{
  "num_key_value_heads": 6,
  "vocab_size": 8192,
  "norm_place": "pre",
  "norm_eps": 1e-06,
  "rope_theta": 10000.0,
  "qk_norm": false,
  "tie_word_embeddings": false,
  "init": "normal",
  "optimizer": "adamw",
  "beta2": 0.95,
  "max_grad_norm": 1.0,
  "warmup_steps": 349,
  "schedule": "wsd",
  "doc_mask": false,
  "train_tokens": 124600000
}
MLP neurons of a small language model. Each row is named by its layer, matrix (gate and up: input weights; down: output weights) and neuron, and shows model dimensions 16-79. Each number is 50 + 15 x the weight over its row's rms, rounded and kept within 0 to 99. A neuron's up and down rows have the sign that makes its largest values positive.
After each neuron's rows, "fires on" lists the tokens most often at its 100 highest values on Wikipedia text that the model never trained on; "fires before" lists the tokens most often just after its 100 highest values on Wikipedia text that the model never trained on.

L5.gate427:52 56 49 57 60 28 50 50 61 89 56 67 66 45 60 67 48 51 25 37 75 42 68 68 53 49 34 57 53 22 53 26 20 56 77 85 55 39 60 51 57 33 38 53 38 43 35 36 37 38 19 30 62 33 82 54 65 71 77 50 54 62 59 30
L5.up427:37 52 58 71 32 77 69 38 50 47 62 36 60 62 43 36 53 56 58 44 48 75 57 30 65 39 71 77 49 68 61 38 52 63 49 45 30 48 74 49 62 45 64 68 18 21 45 49 56 47 55 47 34 52 46 77 57 24 79 63 60 25 29 90
L5.down427:31 48 58 58 49 43 52 64 63 45 57 48 50 46 62 48 82 52 53 71 67 38 36 30 52 40 27 54 54 67 33 85 51 60 55 82 45 69 69 43 89 45 36 52 50 46 51 37 41 61 62 83 56 54 37 51 51 57 57 58 59 33 71 34
fires on: "'", "-", "ke"
fires before: "s", ",", "\n", "\n ", "t"

L3.gate79:22 49 67 66 28 36 55 42 52 42 26 53 41 51 60 50 78 72 49 86 06 61 31 53 35 57 51 31 65 66 54 52 43 52 34 58 50 65 48 33 78 49 25 37 60 31 31 45 60 73 35 80 22 57 35 61 59 49 56 44 48 52 44 43
L3.up79:74 48 60 39 67 27 52 48 65 46 59 46 63 42 59 46 70 37 49 27 59 24 71 37 37 42 75 44 79 72 58 48 50 59 50 20 41 36 64 49 47 68 64 76 20 37 50 64 72 21 64 41 89 77 41 53 38 50 53 46 47 35 52 40
L3.down79:68 71 63 43 63 81 49 54 51 73 63 29 50 82 41 30 48 51 36 49 54 56 68 63 49 45 48 44 44 68 59 55 63 21 52 41 50 58 43 46 58 78 64 52 72 64 69 46 57 51 65 33 47 68 54 77 83 42 58 61 40 50 37 50
fires on: ".", " his", " her"
fires before: " |", " \""

L5.gate68:68 53 27 77 68 60 42 69 48 52 60 45 86 62 30 58 87 25 64 29 56 69 64 44 59 27 42 74 52 45 36 43 65 54 50 68 47 79 57 75 49 42 55 44 30 56 55 65 35 27 51 49 38 52 18 47 57 61 48 55 63 53 46 69
L5.up68:46 81 49 68 52 49 38 60 36 69 53 47 57 31 58 37 58 40 51 31 85 40 54 65 73 51 53 72 44 36 36 56 55 51 62 47 36 46 31 59 60 34 34 47 59 63 42 81 39 46 46 72 61 47 48 46 44 23 50 49 45 55 38 51
L5.down68:50 65 65 59 46 41 66 32 59 61 53 35 39 40 44 45 60 44 58 50 49 56 51 44 38 20 56 59 63 08 63 30 51 75 40 35 51 11 35 12 53 32 55 52 37 49 65 48 49 57 50 70 33 59 56 52 52 47 62 30 49 39 43 32
fires on: "'", " we", " 1", "We"
fires before: "s", "–"

L5.gate455:62 50 32 63 60 47 61 46 58 50 61 46 70 76 47 65 68 56 34 52 50 71 55 64 30 59 50 67 56 56 09 62 54 58 43 58 40 53 34 44 71 56 61 26 34 83 64 40 45 36 44 54 50 47 45 58 54 80 20 48 68 39 64 36
L5.up455:40 67 40 55 34 62 30 37 14 69 09 59 50 45 32 15 53 58 59 45 56 56 10 37 45 33 76 48 47 61 42 53 23 42 54 58 50 40 51 63 42 62 50 80 27 53 54 45 49 67 53 59 83 65 44 65 48 30 57 63 71 55 68 70
L5.down455:65 68 59 40 53 35 23 56 40 50 30 11 14 55 56 37 51 18 30 86 56 35 56 45 52 44 69 54 35 74 73 51 28 71 64 70 56 42 58 39 61 46 65 55 49 42 59 40 85 35 45 36 34 63 35 41 05 42 53 67 55 61 38 43
fires on: " =", "=", " |", "y"
fires before: "=", "\n", "\n\n"

L3.gate85:47 51 51 65 39 55 33 50 36 78 63 21 41 66 45 26 69 71 48 74 46 51 69 43 46 47 60 63 54 65 68 63 55 43 33 33 56 96 43 59 60 30 38 56 41 51 36 62 65 87 14 47 45 78 44 50 70 44 48 68 51 37 28 43
L3.up85:28 41 58 43 53 60 50 41 52 74 58 58 18 68 75 59 47 22 62 29 55 32 46 48 55 38 35 30 60 48 40 19 39 58 34 48 43 56 82 55 48 37 32 30 66 30 37 51 35 39 46 77 31 53 61 65 40 30 41 50 44 65 70 55
L3.down85:40 59 57 64 60 31 38 68 52 63 67 63 44 51 20 66 69 36 39 38 60 68 85 18 58 29 35 52 43 47 41 40 33 56 19 46 54 50 58 54 42 76 56 36 72 30 66 20 53 59 58 49 60 70 89 81 47 40 46 15 45 59 44 53
fires on: " 2", " 1", " in", " 3", " 4"
fires before: ".", ",", " |", " the"

L3.gate222:14 57 52 31 60 48 48 40 86 37 56 30 41 43 49 29 51 45 13 52 43 30 73 70 37 28 72 38 61 62 76 71 47 46 45 36 56 18 48 50 63 49 42 50 29 52 49 64 38 50 49 72 57 36 72 49 50 44 53 42 45 57 32 47
L3.up222:47 57 44 44 62 39 23 12 37 67 54 19 54 34 59 41 53 57 38 47 32 52 57 23 53 33 37 46 59 41 27 59 57 29 45 34 41 58 35 54 60 49 51 58 49 57 70 43 67 49 41 69 52 44 49 46 39 37 54 47 55 31 46 34
L3.down222:55 27 60 57 52 53 47 35 60 55 36 43 48 38 40 36 54 76 38 54 29 62 74 29 36 73 33 53 58 50 48 05 53 49 44 83 56 67 15 43 79 47 40 83 72 26 29 64 50 30 56 48 32 70 46 81 48 41 65 39 67 37 59 40
fires on: " 0", " in"
fires before: " |", ")"

L5.gate44:62 51 50 48 50 22 36 61 39 60 42 53 58 71 56 86 69 47 24 59 38 27 63 48 36 56 63 83 54 50 67 41 41 56 51 42 42 78 61 81 52 50 76 33 32 47 44 43 25 16 39 56 30 14 69 58 50 47 53 59 48 33 58 57
L5.up44:41 76 49 60 36 59 45 43 50 26 27 55 45 24 58 38 52 90 48 33 69 44 99 31 47 65 61 43 45 34 60 27 54 56 71 66 44 35 54 62 40 52 52 47 37 41 21 42 62 37 70 47 34 46 53 25 16 49 58 61 22 57 49 75
L5.down44:53 60 41 55 65 37 64 66 58 48 23 48 21 48 22 58 41 19 26 46 50 39 44 49 63 67 42 68 85 38 31 51 65 47 48 46 61 33 65 49 28 56 40 43 50 62 37 45 48 48 44 62 56 39 58 63 89 53 81 62 79 46 34 51
fires on: "'", " the"
fires before: "s"

L3.gate123:38 29 80 27 30 54 45 59 47 46 08 29 67 48 41 62 64 46 39 55 38 53 71 56 37 65 34 26 53 63 35 50 42 42 72 43 51 56 36 53 69 56 48 40 55 52 41 26 70 49 57 50 73 35 40 67 40 69 70 77 54 43 73 33
L3.up123:23 43 75 58 58 59 57 69 60 51 17 79 62 37 75 54 58 64 53 64 55 43 61 45 36 64 41 27 63 65 58 18 51 37 47 35 63 45 59 55 62 72 46 79 34 49 60 45 30 46 65 41 48 56 50 26 49 56 60 27 39 56 55 31
L3.down123:57 78 75 71 74 84 58 51 51 84 53 34 43 27 54 55 40 35 51 39 37 51 22 64 71 48 60 66 44 60 53 62 09 39 47 58 66 52 41 39 55 42 64 72 70 72 76 37 44 64 42 59 54 53 58 66 71 44 49 75 32 28 68 44
fires on: ".", " want"
fires before: " |", " \"", " to", " Eric"

L3.gate304:60 78 41 70 34 53 46 39 57 53 64 54 53 64 25 25 60 90 60 69 38 42 22 53 53 53 51 57 34 55 79 49 43 34 25 62 57 32 33 47 53 44 28 54 43 63 46 43 64 68 45 60 59 65 51 27 25 62 33 48 37 60 87 57
L3.up304:21 49 58 44 46 25 70 58 57 52 47 36 69 50 39 38 53 62 69 35 85 93 50 53 56 39 30 51 44 41 50 52 42 64 23 65 79 43 38 57 46 85 62 57 72 38 52 86 26 55 61 48 32 60 68 23 55 47 41 24 54 32 53 66
L3.down304:61 52 62 84 64 38 36 36 48 50 59 58 59 50 54 47 63 20 39 60 38 70 41 36 34 51 77 09 28 56 56 49 62 33 31 37 38 52 61 72 58 42 36 24 33 52 57 63 69 40 41 52 64 68 52 50 60 35 45 68 21 31 76 55
fires on: " =", "du", " medalist", "ng", "ba"
fires before: "=", "("

L5.gate256:73 47 97 39 47 60 41 43 73 63 55 41 66 47 45 42 32 48 31 38 38 47 35 52 27 44 41 56 59 53 61 58 17 57 68 54 55 59 30 73 55 52 80 64 16 60 63 53 62 37 45 81 88 41 49 53 47 45 42 42 41 42 67 49
L5.up256:28 41 46 53 55 21 68 48 51 68 25 71 62 67 70 42 70 64 21 41 71 62 55 61 56 40 51 51 53 64 44 75 44 39 51 70 59 40 31 75 67 48 82 75 39 37 51 64 39 54 40 36 38 52 21 58 41 42 35 51 49 53 50 33
L5.down256:48 32 35 63 23 78 39 68 62 58 52 53 46 44 36 45 59 26 54 54 41 22 58 21 54 52 44 38 43 36 35 58 51 49 55 79 75 44 49 70 52 56 58 65 63 60 54 50 66 52 60 70 38 68 48 38 27 28 47 38 57 07 47 44
fires on: " =", "al", "ac"
fires before: "="

L3.gate121:38 36 67 45 58 34 60 41 68 73 31 80 49 43 36 41 51 38 55 42 42 33 47 59 38 75 53 63 49 44 37 46 69 17 40 53 51 53 28 57 63 41 81 37 63 29 38 51 32 60 37 54 56 51 67 59 58 32 47 41 80 50 32 29
L3.up121:52 45 51 63 23 37 48 56 45 69 46 59 28 58 36 10 43 45 57 29 67 37 21 64 57 67 54 34 26 37 34 41 77 33 29 42 50 61 41 58 35 53 54 58 44 51 66 51 47 65 45 44 59 93 37 56 46 55 16 48 44 22 39 44
L3.down121:53 45 53 34 65 35 52 84 58 56 43 57 70 73 45 39 27 59 36 51 54 49 42 61 49 81 76 18 52 71 44 29 87 73 58 44 46 48 51 67 36 41 65 69 56 52 58 46 58 76 48 37 75 82 24 57 39 55 36 57 41 53 34 73
fires on: " =", " ft", " m", " ride", " state", " authority"
fires before: "=", ")", "rs", " election"

L5.gate101:54 62 42 77 46 58 71 36 65 64 50 71 50 44 35 49 71 54 61 71 55 22 39 59 27 08 71 40 52 47 46 56 52 40 40 64 77 47 66 66 57 43 44 38 66 55 69 43 64 41 37 62 60 61 41 49 51 51 46 56 42 68 64 67
L5.up101:54 58 47 83 71 18 78 53 49 59 59 56 45 59 52 42 68 76 68 90 54 42 40 64 67 49 65 20 66 40 47 53 28 33 56 66 81 67 77 33 43 53 55 45 69 67 36 36 40 67 23 35 52 59 31 59 30 52 41 69 63 46 52 41
L5.down101:30 30 59 50 67 37 53 70 47 24 47 57 52 50 50 39 14 52 51 62 56 77 77 57 70 70 50 64 50 66 44 41 49 46 50 76 56 25 46 72 22 50 52 31 59 42 34 30 40 44 27 47 49 44 46 69 04 50 51 22 36 61 36 18
fires on: " 5", " 8", " 4", " 7", " 19", " 3"
fires before: " |", ".", ",", "t"

L3.gate43:62 66 63 70 35 57 03 26 40 74 54 46 50 16 38 26 58 45 38 42 43 69 42 51 49 63 44 67 54 67 36 43 35 55 46 40 62 58 26 58 57 52 65 51 44 48 52 46 60 56 25 42 83 52 47 24 52 35 56 46 33 53 45 50
L3.up43:58 57 52 60 37 30 56 29 49 43 57 36 73 70 12 29 44 45 54 47 67 63 68 45 55 63 48 81 55 62 55 69 49 14 47 41 61 52 36 49 21 76 50 64 59 71 49 45 64 50 51 64 45 57 65 75 64 52 34 33 55 13 32 28
L3.down43:68 49 84 10 48 25 46 76 50 57 65 47 51 55 58 45 41 58 55 68 40 77 39 49 50 57 78 44 35 55 66 51 75 63 64 38 45 68 28 52 35 46 81 59 41 35 17 62 50 45 37 43 64 44 28 35 18 62 61 74 62 14 76 40
fires on: " =", "'", "st"
fires before: "=", ",", "\n"